From a checkpoint of a small transformer trained on Wikipedia.
Size: width 256, vocabulary 8014, 15.3M parameters.
Architecture: LayerNorm before each block, learned positions, biases.
Training: a variant of Muon for these matrices, 332M tokens, 10132 steps.
MLP neurons of a small language model. Each row is named by its layer, matrix (down: output weights) and neuron, and shows model dimensions 0-255. Each number is 128 + 24 x the weight over its row's rms, rounded and kept within 0 to 255. Numbers have three digits each.
After each neuron's rows, "fires before" lists the tokens most often just after its 100 highest values on Wikipedia text that the model never trained on. A number after a token or word is its count.

L5.down656:094142130131113103136127142101120136084128120121128110136108139124122133102130158091155148107071119159114120117149116119155140145147158135138079114130117159097100174125148159085097069120149166090102144124171164133146126127082143101150071177136125080106144076153089074133142147171120140140147169090136133150106169137125070127116127135089073114141128153117133129090139159119145125132147115102131145111130109117130116102116125123149113154156152106147120126133109146137145122143176103121095115099120132113060103139103134168128160126111126119123140110111126120173128139127130083077132147164156161129146105126119147107118117142125134138176173123149140136138125172134123106141153167093158136103096134117142123125119142146152105153110111180097175135129149136177109157146141120
fires before: " |" 42, "\n" 10, ".1" 4, ";" 4

L5.down989:147142079145142159170109151141115125161132174127104095132147136135137121088100132095138126105141112136094153087115150136127136121091135121116115082164112117125106135142111110134108148123163096138144133119090114112088136091143076151121122170135098125121129101152083135110105137091120129093115168098119183140097131125131079136128138118131125099169142110110120162156118141087140132114125162120115145144140135177156134142171121171163132155124129147162155124131115169110104159130143132132166115113074138151115165133108132179166148138138145123132092093080134139164102139130094140152113101124123135150091132118125117101101180134151165139095138137104113124123114088147177186166089168171139132130121094113131159079118131114124099162135097125122150092154105117076142136107145143
fires before: "\n" 42, " 0" 9, " 1" 6

L6.down930:126130124119085120102131140160085140111145099163163165110163102102175134124146128121114111108170127083118157092139115130142142122123152160115134133117066105157144165105105103155129132131114144166100135129121096142129108165150097147088149123165117138121133168150092162177169112108082137151130112113138092141089123157124163113130178178120098081119125139123164123131165140148120111165147135126104122124147105086131136087157149110150105140121151126203117104134135167128128141125146127092171120151106118134089106143103144139132092146084145138125106138102103088131158174119130112115135147159137106153073155093103132117098139130125106147116131153169125117084135099108129085098150118115134129141168107101114128125104157102135139137129134134167124115107098130122132182111161093
fires before: "\n" 50, " |" 14, " " 10, " 0" 5

L3.down537:125154130117104137130097137157134119119116084135144100105104125144099122148136153112131137123170099144080145146118154082155097121140124147110150114126156185147116103121112073115167160093142159124153147139138115098086137122120125145082150123114097132137128102141167108135115098138183142146154135139116127105098136150108136106111178143146122090141108127115095127120131082124150150138110089139136098140140145135124143179101092107099065114137164137114161126124098168112132143122124140119145168133126115109153134156092121095158113142128118134140149089099106142167141163111087167080132111139171144075137141160116142171083125111124093115129142112138125098089119129100138149140150095139149154110141131128139126106107121120200149065168132149134092148162142137144108144136165183
fires before: "\n" 66

L10.down555:091109115156139142118161124128119150143096119138112128135134083086134112103112129142136123108116058108092132120112171128159131139105133125107056114096090148136103156148122108144166139154176166139122133173081122139094128151128116165159125147015140100162159145165115144078071143132126143136130095116119132116065136106125099110153138121087129125139101118077164149133127105170160099144155130156115137138132124088183132097130151115164129126101127157150126081140163119104101132138145108179114119123131157100109136126135145148144096129133143166123121143137146149134139130096129114124140118132118131073100168152143116105105149158148085129114134168123127166115155139139138122173109152140118124127143146112159132124132120112126134122095137094129158147136139121123157120123121128
fires before: "\n" 25, " The" 16, " In" 11, " It" 6, " He" 5

L10.down854:117153097138117116107132158156120135118141138130154121132085148147121111126120149098139135133097085134120134124159128109117143148096135176151126132143080084117123152158171099129120163115137138112093113125123126188148148117070118132128155136043120136154072119132131125125122121084135117178132133103117129134114109149115157125065108130124072148114103121138162112115145071126089117134138141116157127101135161122186141118099147126129165092104108150099141129145090132130135137138156139123138153161130107157119106151141132140101116125125122163117161095135129163090099106136086089185194106136133097147115110111152165155090141155138138100135109111139097148131135148139091144168104148183149127124171172118127161111120131117117165097121142167138128094134133134108137109145147098
fires before: "\n" 39, " and" 13, " (born" 5

L10.down270:126202093128127102137148128159104119137099164121113104163145130126144102143129134135180135133129134150134127140137125101093087133149119106142101148118099100140089155151087156156118124137139130106150113129148127156161142093138118119157132092136147147137167129189138157125135111143140134110104068116165137088172094155169080127147135143118095121114109128154119098100144106106144142140176098143139130152130155093129108130103129093150137091111113126157148132127085139121121132093127153105100129143127103150107168122125085131165100125119178112117127148130099118121115100162133137077174142127079127112086125140146128152114124181125118072131103130140140125136090147131160171148151126160098150052093146119135143151153121085152124097119124138168125119113114136116148106189099134
fires before: " |" 52, "\n" 12, "-" 4, "|---|---|" 4

L2.down387:116140148145123079076162159119127123130143090136128100134096087123145134104128175141099133124110136107112120117122157103190122128107142172126123132143122148135131160104155125096132134120099158146124082135122119133138109138113136161153118144138106118155079175153119121169131163181095147145115079101113157129118157144131166159162092091119096113182077095103133132104137105090157151120109099154126108118085139073131132143119115164150137094140126139115135096140135126128136156134169091129119118085119120139104135120076155160113128162069103133141077153109181112164122127142109132136110114159138201132111103125132121120137153146123115122146181147141095138116084132137135162116100113090141105097141128127116153149122160132110133129154113152098159137129140129114127129184116146
fires before: " |" 66, "\n" 4

L5.down548:091155154139093167115124143143067136118104147172148121123099135128149120115136105090131062112165148136057115124157096178103143098148131131158136124116082105166161177135110110137122136149168114128129131092139131149114072159129083123140173181115148150119177136137102130122131139099122133143130142138118140121111144165109077146147102138090111126116109114132138141170102079121159158128130147165130133137135087118156147118132148099126136127154112092185129113119112136105154146120138151167143126132147146107132122174113152149125122115144146116107140120092118166130126140123085097107138132137115113128092114154094139133108148134140085092104124137175101134118146098144119114175104180133151104133100114119113144114162182087088115113108159113163135149123106096118147131102120112
fires before: "\n" 69, " " 7, " 0" 5

L2.down808:109152131151112103122116146160133112092126155108122151123126106120120074119147163137147094109111088110117099099132139122184112094088139117138131092103146169127152136152114135121158110121126143109095132115090160136160107140154153141119135112151190110129103105155087121179106111130128160136124104117133125181174124101145133141203111115112148133122111112162117093101141109129137113159150130180150118130163082129140117124148136109128123108086159161106126113119130161086148122130125153140104096098123135119075108186154131121155146187146095103148085115132131146103098088109130153177159124132147111167125101146150108124172169151110142085159144090106075148081153149114142115162130129125132086115141132119129134121119110123148164123132126135132127149101124105122100152097155153
fires before: " |" 54, "\n" 26, "F" 7

L4.down853:122153133153158128105116152142158129080118096082117178114156133109124148156109144100156160146149100147158133161123143143110151119122110162106138099115090118060155118146084181174101118106119157115131146145127127120127116096091131099137154116132128115179097118150111123154147112116134126108118127103083130105149130106118135141143084083141126126141112105129144093111167145167135135139096138155128114170184127122125103138091140139078126127112123134124164096122130125120154118113174119136160124166147090136105109100134108110125132079110165103169162133112082106129146100136120115122161147131100122119100174119092124155104154172119095174159147162147136153129144160147121112117120121083146167118134082114136147128172133145151116159104146131116093132120148086098073130151162108
fires before: "\n" 40, "-" 13, " -" 4, " |" 4

L11.down931:100129106118131130099144160105118115118159106179148143135110125082124106112108114133094128142126101141129067138130128099124136129139141114146115143116155152079141108121140111121135131124114155141109088158129105127098118114160103127167146116076107152119145132200113141141102149142131157125113151138086124127111155100103187099120113110132158133118128102116143142163168103130183162122149112154081115106146103093111087138170108176126133125153114154102114109089124073115100095119095152109141119149144164131145096158127118145087171154096128150101116113108144150105180120142124146127142127090149172151089119075176113120179122093140128128133141132123149127161132116114143140128103148106122123105174167135111117158127132144134145161131141133119122089153184129105110176155087153
fires before: "\n" 68

L11.down72:119166133104178146167137123118085154126125089121143139122139091119119124122144110119146081114120095139155128163116154122205146135158123113104121124171169104156086104116186112109102143151094093168092131133133056146132112114152107110111103121085103136115109109158161124188107158103125104108134103130115138127112161143148103122132150141085159149165193126124111142092134099119130156118094112110166185119108124134129145170150125116136127149126133094106110131159159089158092104109146118106152169131127111130091128120104119112156125120143174099099145140130144135112117159132083149155123125138119147142116136113105143120140120073131143105156123129147164141139147163158123137111107093111093118195118121159139136134132132144105138104119110114123083142100118092135122157129155146
fires before: " |" 48, "\n" 29, ";" 11

L3.down679:137151131136131102095117146147152138072130161116157107135139132195109109120095106086112114136112129156088129149118109169140072087142114134089101111086076095126153133115130147164137171090111138118119155181150131139123136175134121136138145168077124114123154106092107110120118114097141160116132147086132101115103140120102124143127121136119081136132133121152202169112119107191136114137134130154115099153130107151116122116113124119111137159153078112160115155136140147109133146132199109139132078102151114125105164114133135112145104134125139155128150152128081128142178145129120084082176099116137132135124103122119103142124111150142108197118103129170150110099150111154133143142124117135124100135113160143178125144164176115124136142122122151145123100147120116123108120117121105
fires before: "\n" 40, "|" 28, "-" 7, " He" 4

L2.down228:131089110116122121123078132132132125150145146135163117137131165155128149143097135129160117104152136124139123194121147102113100116143149116101091146104136126119131152094147134111125107142096125108132113152145129143109180108176149106126118158138120147158094146143126105154113133108126122131112098097126128160142149162120129082163163168112087140126123176131094129142173185116134131109117136142130114163116150159112128091072131105114119117115093139117089167111141119134145155151171136155174103148162146101112163103132122150119142115164130120128152089110096151096128184146124088106087092102192138129097156131140110117125101122124123158124121083122126148075116124129122147139169138107073125125120115148170116131132184134097076101127175121150098101108112154070120139141117134
fires before: "-" 57, "\n" 22, "=" 4, "|" 4

L3.down19:140129201112164124174127109137122126123097143123135130147170160142102163108120134115141130108136167105142120105147132087087117075134142172108150143101125085070093125122091097145142128103143109115128109110087114156107142175107087109111120163106165165155097135122136109094110141122141120164098156120153131130131142124102114136122084114169100123113123188138147117129165126151137166124127093098136106136107137134080125124142143151124148125136103155101107148114119169126160099108117128124126116127147157131141178110098127181126103187109097103122136169103137153151153164083149112086154110175156130139190131141137103115103138122114155105165142119152152136115124131110146148137153160144118115075151108154127149121129091100113131071123112115121128165124123083134133122115123124
fires before: " |" 41, " League" 6, " team" 4

L5.down502:127132131174092129113143151158104125121152101126130152118134117092143111105141150107142114119163120137112126083155098132124144107100174156091137144128060069151077191123116121102139114134115128161139136169129163155138079146157096135107156133123130126108107133166078141139127129115118145159130099115099134114093120147156136132150149171130089138128115106112144103159136106120143124134126169134117144140172105124179139114148112128137166129127146114172125165137129128091146154173132085123167173146122094139131134130102127112118148108130134130083099139090124100099161157126131123110129150131126116106091163113071115133152137129123097132173104108124091105134168117135142048138123162128133090152137126092175143147124135122150132141096145136157155112123105116092112149084147074
fires before: "\n" 58, " " 10, " 0" 9, " 1" 6

L2.down781:092086120101149131137094148142138101135097124177141093161123142111089149116123123132119143139121142126183133172111102123149107112141102126122144113127115138092120116162160119141167135149072094120143139157181143136115167090110149124112138124210120122130118125115117126139110121149121143150130145133150144124157132115145181096132142075132150103085110108138161139167142118144118139111082128144159152149144127150103143061132094133114091123122062115086139142125107140089134153131112115088178103089141137129134117132104158125123113159115102152123121120122117139121145171117100108138131112147149096161147138086100101135107110130133136137131141092135155124097133120147129176116177116086120108066127143120149137159193156127099078171132145154148124148147110114119156138114095147
fires before: "-" 44, "\n" 14, "=" 8, "|" 6

L11.down707:134138176158095083140115115138112134173111159111100134152150170118141128134127099137116166112147187150089137127121139134123123119139100145140146142164114149095122141096112124087115142117108130130138149121136099141100163089142105119134126058069151164144140113125118139112093099118125143110149109120115103106119096110128151138155129134156113105097110139071145105156170130113166148129173113157163098144154107141117117081104104149099163151100162139126131142125089135123186130119146137111089143127155113144108123161139138129186141118125055114129156175110145147077085124176111110103165145148127145119097136144130099086151135131115155135108084127132126103106118114128152122119133163147125124137160143119130129146148107103122134091170140114142125120089079141141132119168180098
fires before: "|" 96, "\n" 4

L11.down671:159084145097138108123131099116114092117113146111090097159098133114090154115154083134165158160151133139170148087111108176118121076124093133148138124155133125124185123151105102134152122152104123128093184124100130157161153146141122131121105154112109131115110119118104089148129117139157124134077154086152094126080133126135172160134138141165107144092091124127139124127118098146152111123140122120087105115095126105133131177128139148116120102155109124103116152126138160125127139167104068133110159121167130147147160124125134115112135144136097112138105198129119146128173161124123147130129119164129141151084141141075117130123170151136126133160089114134139111102135125125120115163099142126118100112116181131100116067106118140104135153126147157147180092151143086185139125133107137
fires before: " |" 37, " m" 9, " medal" 4

L5.down454:117079104084129134141141105125124149147131122113125078082120134136155105105209131145124145099130106092123121149099071135127153102137173085146135117137128117116084118140096125148142154117138101104107113146131129128151104129130120115098107167157116114160184138122152131142098131138182096131099136110110089100135154144155074157180111120095133105090123132132140144145131137116146128113096113103131138170193116122138146114136125103140143118114162125128171132132130108154144135148139112139146111130143123119105105165128161119141120118081123140150174115140102097149150146135144098112088184155186145099171111111136094105105146114114129132121155109140162157150053106139110140108166130112114096081128101127165180136108094145126147119143142100123160134145117141132157100148139147
fires before: "\n" 21, " " 10, " %" 8, " ±%" 6, " GA" 5, " GD" 5

L2.down570:142137125139135120070181129141108151140100131110157113129140111187125160128083139143149129146134152116112149121143117125135105081138090098079127154098104145147146122138134133117159134095149115110125145119105106118141125145111172188136124180125152128168109131094097072085085146094158158116124153101127151147105131133093115158137140122107078163097150108121100157153143154136139148158160094094106093110096118131151189109103149149156160128139138127158139093153107140096119122164146174107097059113152132129136157107141101105135102166111148138140146119142134082119148139091123119119142096131139148117125129118118119147112097115125124133134163112139159143135159106149143128107117126138129097152077100135142203155088169121138153117110126111139094104154125142130104146090117135
fires before: "\n" 46, " He" 12, " The" 6, " In" 6

L5.down685:114139128118100147129119092143131126132101125114194109144105125167147094112132125128128129130134148145126163141174093113105132148168148148107092137136140135131145132156152139113094172098148163118152130121102130119122127158157107100063126091156109132115142092141101096117123112083107114135129109118173163102108093100145141156150174165136137090144113123126149139156118098117107165144089104128146113093158111157136143107112130131123134166182117151139154121132115133134110173108116163096111098165109090120135150106120111171147120118110166104163101145091064133160116109056118134131130123150142116126148068143165126148095145130134157147122099130144103106179111114131144113092124158149188157111144068133111163106113141113136149100124116117162093117154124111111148147102121128
fires before: "\n" 30, " 0" 18, " |" 9, " 1" 8, " 2" 5

L5.down72:123119146158131142153109092112103126168140139138087156101107115145076123098146112121109166089121118138121145140102089149105106134162149131123122114100120133149125122116125120077100121090142155116151157153133131139128109122147120103118160157171152139137101107086115099127148110125134145151133092120130112142149102123151104163087175117133119108119124096188121126133116130122110104167117151116125146149153104169140146123107160174125156135144075142090111128140131129120124101111130092146121159133061156157169173118106155146106142149130109097127136197136104116160142118129195124104123126123141124151127097104159119148126090163127136109095148130149083114174146178094087129104166148136134136110114128111150149147136078113109154119088093129185128129077151107131134158170118104
fires before: "\n" 30, " 0" 16, " 1" 6

L5.down200:125124077119117118121098126169081139131166125126119115128114139098125074119149121119132089135122158156143121118128069127112130133137112182126094127151123104128122154194142140098108152106121156127142141139146147084116070100132095124084079128156136162150132143168107092155117131165153110119162103148116118111134145146139119097115128124126124077124123130119135141150101121113135163130135193154141162161171067122172144121159096110108107148131111105139145169097126173134118160118131149151164101140138135100159078180134144173146109129089116120102120137109111129129135145152137107101114161136137139142123106105129113136139122141099158109177111130122097122161124100121127148121170145130162107130094195109123148093141103120109127083116150098158143101145121099132109165137146089
fires before: "\n" 40, " |" 6, " Report" 5, " 0" 5, " 1" 4, " Qualification" 4

L6.down756:135091126112099160129104156140118119092125118151068146115123109093110137134133158127060194126123132112112153130152150096101126119135132117084135149145081127183096129081187108147160121134120124126121098114165107150122117138170166161107109140093121147189125111154132188143110145129094133127144085128121072146110094151116136113089113127082131155128118115079152123161158102102123125154120118153119124099156165096147100114127147145113135102141126144134121118137149129113127148121119102153149121113133148160129096135118130143138103148122173116135152129085129097090127154125107128138120089149130135136116173136180142174152129156119095136168083164124175172112107144133141096141126150078129101137126132073126122117128142144140132127153130152126128120133124149115103163108160080
fires before: "\n" 34, " " 16, " |" 14, " from" 4

L3.down74:126120107134143118130119115138169120143126122120150144132092136111104172131117137143111151120093161166196160177117106130179122130129156070150130150122128146125114167120122096148094124174144142098148131150074124118138113148108100075145085130092127145167134130182147137115096126169130118150149089178095125121097114121135106147142127124131114116131148151106126137143111178091138084114133115125167150168165089163136130097156120121097097144128102127092109144130110117135127109147132130123124104144133105106120189101126131157096100173133156118155171130106110150117165123108109108136164100105141086104128136105150119121139098146110166163096087102177132075091138124153111147179131105097149120160143132109139124147145102102152094145103097113157136142136141107110131134103105120
fires before: "\n" 37, "-" 24

L3.down712:080184124107144121162084101162145113098140131131125124126134122175138113144121108145174116073153155096123157128126144123125147130138160112119101146145134153133163108138132133131133116089150120180132144138129125112129132144143129125154161137096108101138122116097114125105119120132130124166113110075139112077113162136139063100149141143123129079168095120124110144121128098153099133127147096144099092118143095094132158152094150150109136125136108142132116116166150098161103095117112100167149103133126100140117114118178194162111144139168161116140112174138110091185173140133085127106129147123115151097127123134118095118138112105155117141107141151126163096099137139126125099097146125107112123131104125128108167153189122078152153183157094133109170093097144096153139151135122119
fires before: "\n" 34, " The" 19, " It" 13, " In" 4

L6.down189:136136132107129123165090124138172140165145143125169108077138155096132106130104131141116106135104124120147140109118129122163131185131121133144157148090111099156107120119123085126126174141134095133165106091138129133094141127111121121067103140094118097110209120132106093130124137122127109169127160132120119125099125115115165126084132109134143128107174161121147114135123117121089129119104137148121178116147102160157127087145153145135099124118149169108124148111130176132081154115145148148141120105150132146099123137102108153096155147154169108158105150100115144088107154143135168161102083172126127123147116132102113084108073137118166123108140138100122131178147071062133164110140169160146123108120120117103157090124147152147117147116144139121121081137132112153168102129123133
fires before: " 0" 33, " 1" 9, " 2" 5, " 0;" 4

L10.down937:118144151140145140131114127164116088126161134111168132124145101138140143150170142144067139119128149067140165124145103116110140100091101112126075134140129144194167131116109109147089143130075114116152162158134123109109125155147103120174118143086107095121142117113163108114119069169112121107122140149173150099140134108109095126112125140118085160120122130155119178155128150105123116162155134115129164156143125164125126083123116092118159142103117112121131105139141162152123147112120144103146098116151136157106128131131112146135181151147119094101107135096147115132144124140137156119119099132152126114130115136101152108144097133114090098156119092145149111144137110100144103164153120194145118087104107120137121149127093123193138126120126124151119203091110141129123058133118162
fires before: " 0" 21, "|" 20, "\n" 10, " 1" 6, " —" 4

L3.down891:153128136116056124106145134173113158087122136070104098166157107141151123149130132090108109138091114144118078102136105148097082131136153133147091110132114107118159154131142071166116143084086112138111125145115134120115087139188097132122144138068095134101151122133108137146082132085128163123123162112121099138126149119134116109114146127120096153138144136124159137134137128172140132144152124121150068140187185116132120117140100139101126165117160132152090097140120139100117108142169169152126126143181126126101099156136130126140141109125111158188140118143110175124158153141114131121146112114124102124145115137135081151117101120114107174106130105139118153164146142089157132120108124113162113160111125135173123132131168142134148122110130130149110123124155083076135160151135121
fires before: "-" 47, "\n" 28, " -" 5

L2.down691:137146134109116121069156161125100121107163126097147095181133090160146121107109146077120121115145085109091141100152158159155072133143122166119099110105091115085144108122109156098136159109122126146107130156146107130087148163178138129123160155033103114125138124116090103155109140096125143121124141109145091129113141135099123179130088118118105125126145140114169174158121104186161139132114116130125118094125119126105124093133114126125139170144184152161132124139139117107131132163147129186149130110170124115113154151096114139154111156120177115142135148119103150148138124120126137113146121134118150096115131136133104138095124135072096169091138138161149115128161126132151125137126153141110109134071140126106131118113173158110126129095164151143114129146141132110099117089113148
fires before: "\n" 85, "|" 10

L11.down583:153106111128142150187135129164132137126123110178127120099143132138132124135142144146156109126158144089139129171138133122181125162168139142127143174136117104109120117099163131151134126099086083157158154133158121134179111163157169143089091111126130137113105114142111145110124148085158104155113134115101119161125132081125078107097083132131138112164144070143116133139126130139159119092095114131120168138118110140124156154103132118148160158115166140116121135118127121116132118138128104087136139119151098093127096156110108088144130137124099107141135122153119161114147141126125137212081119087159139104107079129102121145135150077120157091126136135142189131133173129110160142103152094129086115109121097168113109133141131112102106097126063129141136147117124089097134119129174132
fires before: " |" 84

L4.down738:114093137119112098094150098134142093081119136095121165188167138129116138122110116133165166155145124150179122159126118093117118155159097141136098135152132133109080111128116106136137141108132103141136094128129149081128095176154119111154091118146118142138134125109181128121128152131095096121166143119113126151113118154150142165095167131144117164141140078098069160134140105089126129158143128131121206110107138108138132171144127132109136112128151131135061150118106116181115125121146142111126152169100112108131154130097146136141173116130172060143116155122140137104109127142105115101139094105146140136092135132157098158150124134122182142111086133151111168112138162117108091114105102123136147122117155118134136135148134112071111140150115069161146137143139110108099132138118121
fires before: "\n" 60

L4.down361:099126142141123104127121181127153175109125137158102138143124152093148119125137143094146109140136082091152121077137116120110140134123170118090113143135132135138084109147107175174134117174153119113072117136113167149117112151116154099135109154134127127141109116177174133123112126144128148118129120112116137132109122149071154157117098137134188117144097133118152128065167091138096124119197130117118148141127166102109120146153152142141117119121119100127171064135177160146178115130131124139120099126138120147097131131151120089100120163154094102091139122174117111146104084113099095111114171094119100089110132128142138116127165134138131131185121105136147099093136151115139138150115111116112103125185114133145147097148112100155094124108164121112125108121117104162133107136165149
fires before: "\n" 26, " –" 13, " |" 8, " place" 8, ":" 5, " and" 4

L5.down146:117104176145114079112158100132126119139130099098136150119126127099151104092116131148139127114131159125167152108129116130135116106089137142122144103083154137113127171144170097082127100125151143175148150141129133179160128127134164087100115097156082138127112110143126126110071156167120110102109162120131129113121150087123161133129106140137099138119149158138145162140176180091132097098187148102133139128119125117154097107119121170160117121148130119171119120162094143137098120127121102138125112133144110099096149135140095122148127133161108124150111169143137096130118133087176111098100170123130150133127126133118143159117130118169115116118123135135102131085120166104124094125120087111145120115149091117117151154166126159143111069060115185166146079178130136157126125127149111
fires before: " |" 54, " −" 6

L3.down52:151142078145124128138127071128143152157152153142110139107132115112113137139148134127138095134134134143201089107131149127122126105125081096162146132136146152166123144132128097113087157114143076127145140115118097113139116128129150109102122140124106110149150077100139113143147122143147158137127191139145162126143154093136124142130166094121130150139148128154114140116051175112117117134124143158140173111084134137119134098113157101143163150137090161085112095081125140119089131112122119120091083123089143131119155148141111152152147135151150111111117120097075172124146152128101121172120110079163122194129114118143112110117076112142135118143099119128088080113118130120153134151106185159161149126150152110164121088114110147124123125148132125171138141142140103102164093131113136
fires before: "\n" 30, " 0" 20, " 1" 7, " " 7, " 5" 4, " |" 4

L2.down819:089148109150086122135099186142111117134131104161144105109085108119129107114125100127117136108103107120108107109146134142132123126108171108124164106159098136123108101142148106114183162087168130115121145102099131140111099140147095200153147130136116153157105103140097128139131132152149130164117132114141128169073137142116140092122110128153108143144116160108143147165175119147110119166087125111145067070126140101155125143122092158060157118127098138119113158129134121110155140124132120162122146133119121137087114089164113121132126101141108148159124150121137147157136137137129116145117097160161116117113198120159113078174158130101126168104169135141114099111151145093112167175110103111130126121143131087114169145087107136133122154147143111118146132122191114143137106138131109
fires before: "\n" 57, " -" 7, " He" 4

L4.down96:091075107114124123172081105171118091140129164110158113168173112174140142140143131122084150122107124141139170108117102129094105157159158138113167129106164121125147126113145088177154120137091130133163133126102106149172100107100060150155154162096151138161121126068129115149103098112143146125116076126123131123132156104114116158144132105133154140112131137141110160105141128094163099158156103149144098142127121149136130106105131145139089087097108120126163161123112188145139122106094101151118067128105124110124119114130087162148124109140127125144113123156147120114130103150121112142135110146130129126141150119098150088091119092125082144140105114115144182156153137104129089121122119162105131116104136128126127164138142113109121131117163187165174128156144102159140152125136133
fires before: " |" 78, " to" 4

L11.down117:115120085077090131135132143112115118136155183135100130066101088162107116105093088100134131109129088135164114132088125116147113116136122121164131133150150165162124149112183129161113104134124092125134140142128129144146124118092099105131087132075159099126095134117128115129138106141134135160062158155137105146156158091130162124092122152143190169127108112130168158150149094126119129142134191111139146125114145144126135090109120116122105171114133080158151129146098104119119120134119148172115132070112146161107142124133109156153123126096159137130131162116110123158126151139083125111119164145088124128115164135089096087160141121157061110139117152152120162125132142164151147120130117165143111101129123104139115156145156169119147146132120129160105136120121129142116155085108106
fires before: "-" 82, "\n" 5

L5.down234:170139167119097123086145116144135137080131112131116152155119119111119104151105127126118147093124134161115111141090154157156148113129081126142200118109118143107147100124114127117083144137102147122128102118092111136128135162178145152131170098112171134103133156158112156097143109108131150120159159171098130114114124123110168149125140123108116110122128153119143118123134127148083105133122106131131088172179145147141138110083139150167111097102118156120154093111114094121128136121093111127143128080129145193147107126131159137128088120142128111175076152127118122128141122086145154118170154160129089085132112131060136095124122144137128116126119162088165142112139072089130143147142129109085143123134174134180114141123148135155133109111129107142168099125074138093157145141133155
fires before: " |" 88, "\n" 4

L10.down572:152122127112128156086153138113113069166120165079115132123130140140111110180088115130118102138113142126102111130128075095146120181103120121121117133140076133105131137119124064159116130149134150146144120159112136093090062117138136098168127136111152142177154149133135155105143122124138112135136163097122140163155103145109143117126134132125114140153119129139116102132108144138109149163215154150133128152097115075145135122110106095134141079140136121122207131134171124121097099130161166090132138118151105116128136123147112128114152113150109121148156148124141086154156112128109123167127135157111109124134135139139117122148083139095145129115145103116126131102144119090148130132104117166142136099153157048124132134129164108123137119164156151191118128123108087086133124135160095
fires before: "\n" 21, " of" 16, "." 7, " and" 6, " as" 4, "s." 4

L5.down287:132124140136113151131159173160133144095123141125138157123167115097163078108162135148131141122129110111102144124146125097148126134144143158108167115136116067118133107122124109149164148115109148142146126136120088148108086125136123151132124117093101120097129132131106172126137109075127112181134104071119120122107088135133195156134116083141109132170136107151125115146160099128081149144104147128113130134175109145104101121141120141094143136110153167157173149101120127106138127120116105140146111163132140101123097135133130145117093141084143112122113128073127116118141131120094208096146114123120160064139144138135127178165103125129126127157111164135144145135123142077166094113127121136146119115080110135152157143140123130114150086133114102156132138156155126093061182110158156
fires before: " |" 57, "\n" 29, " 0" 8, " 1" 4

L6.down934:135122163130095143105165146141123117095107095174152129099117074126120120114117149119071147099125150140125151163135090097176131110127116120101118113108140123116117171138110123124113158123164193108142149117152141120150126111104103149169143145195119150112134159120113124170135108136128140126111119113107115121086116166112117178135145134122110104155124115125158103125155111160132128171104132131131098145183092118129126137110117126132106106100106081116112124128118120125148130148156113133145095057167120151138142112151147128116161130114084140128141105126127138098174144137164084171153140097154098134147117120118096098145083133060098090131122121152124103121169140153137115168148113087128145110206145167123094157157137107133126123088133119128156130084112141156147147120122137
fires before: "\n" 65, "|" 12, "|---|---|---|---" 5

L10.down289:108154142085106151137167131138135128106111141109116098142140141136109143136112102145179154105118106137099125150154144117125103118113139145149157115145144104136102154134123089173122111119100083172114121193135117105148161126097118143105137118139123124157139139121072171128114193120170124152141118102145121144095149137062141145150162143139113113154115137084121111114134159147117148116086142120131146077115091130133113146118110111147124107106144101118078137148081138114145142090145144125113126168129137111115091170094146104159155099093130097137122149116144092112175137143059130060114135145113113149147123148157143104105152106130137066103113133160173093100120114135113131173140108170155126137120139144123144109143126157117126118124175113150136165105105142144136186119151116
fires before: " |" 48, "\n" 10, ":" 4

L6.down292:144129148092145132106090097148059127129123109133139157125100119154123122118153125073090178150154137144122136169102147143168152133124181127134140157165133146120144120119154102173118131085122082163100103155145135104134155161111110170095117137105089119122149100118113150131109129143130141120092092126102137143163135093142109089182157092137110145106154154121126144131125122153121149131140121139152164125171103121114069143100135098142119158131152114144138102111154150109103117102191128070154150190159123124177105134105120130108141127138167141104082155070090117155133138135079162123116134111102147110100149129130119133109113116131143154187098147140130134122119147115135112124127109131122119125151120119126094102140147152091128156132122112134154146126122128115057127133139088
fires before: " |" 77

L11.down893:123168111125116086114084116115128086142106112110080116140154133130108147103124071140117147095130102155089152130143155130115124105112137155138136123089113135139146138137097115103092187172160109148128162146111135140138136140117129170169135128077156134147119113154139114150144112160127160155143119116082086138137083117115080107134109102179124183137090112110133130135140128139162145128109128160143115142137134076112146124104181128142134099122143128126111134151155106092159188111161139145119140085166158085153114101125161105148127173149116142128120102154138169147085145100113125122126116094126094148103110152118115073082120133158129111128125117141112096116142128158104152093121161150128137097113130168107164161128114102118134114098116086118132157168151178150150149156118114
fires before: "|" 27, "\n" 26, "|---|---|---|---" 7, "|---|---|---|---|---|---|" 4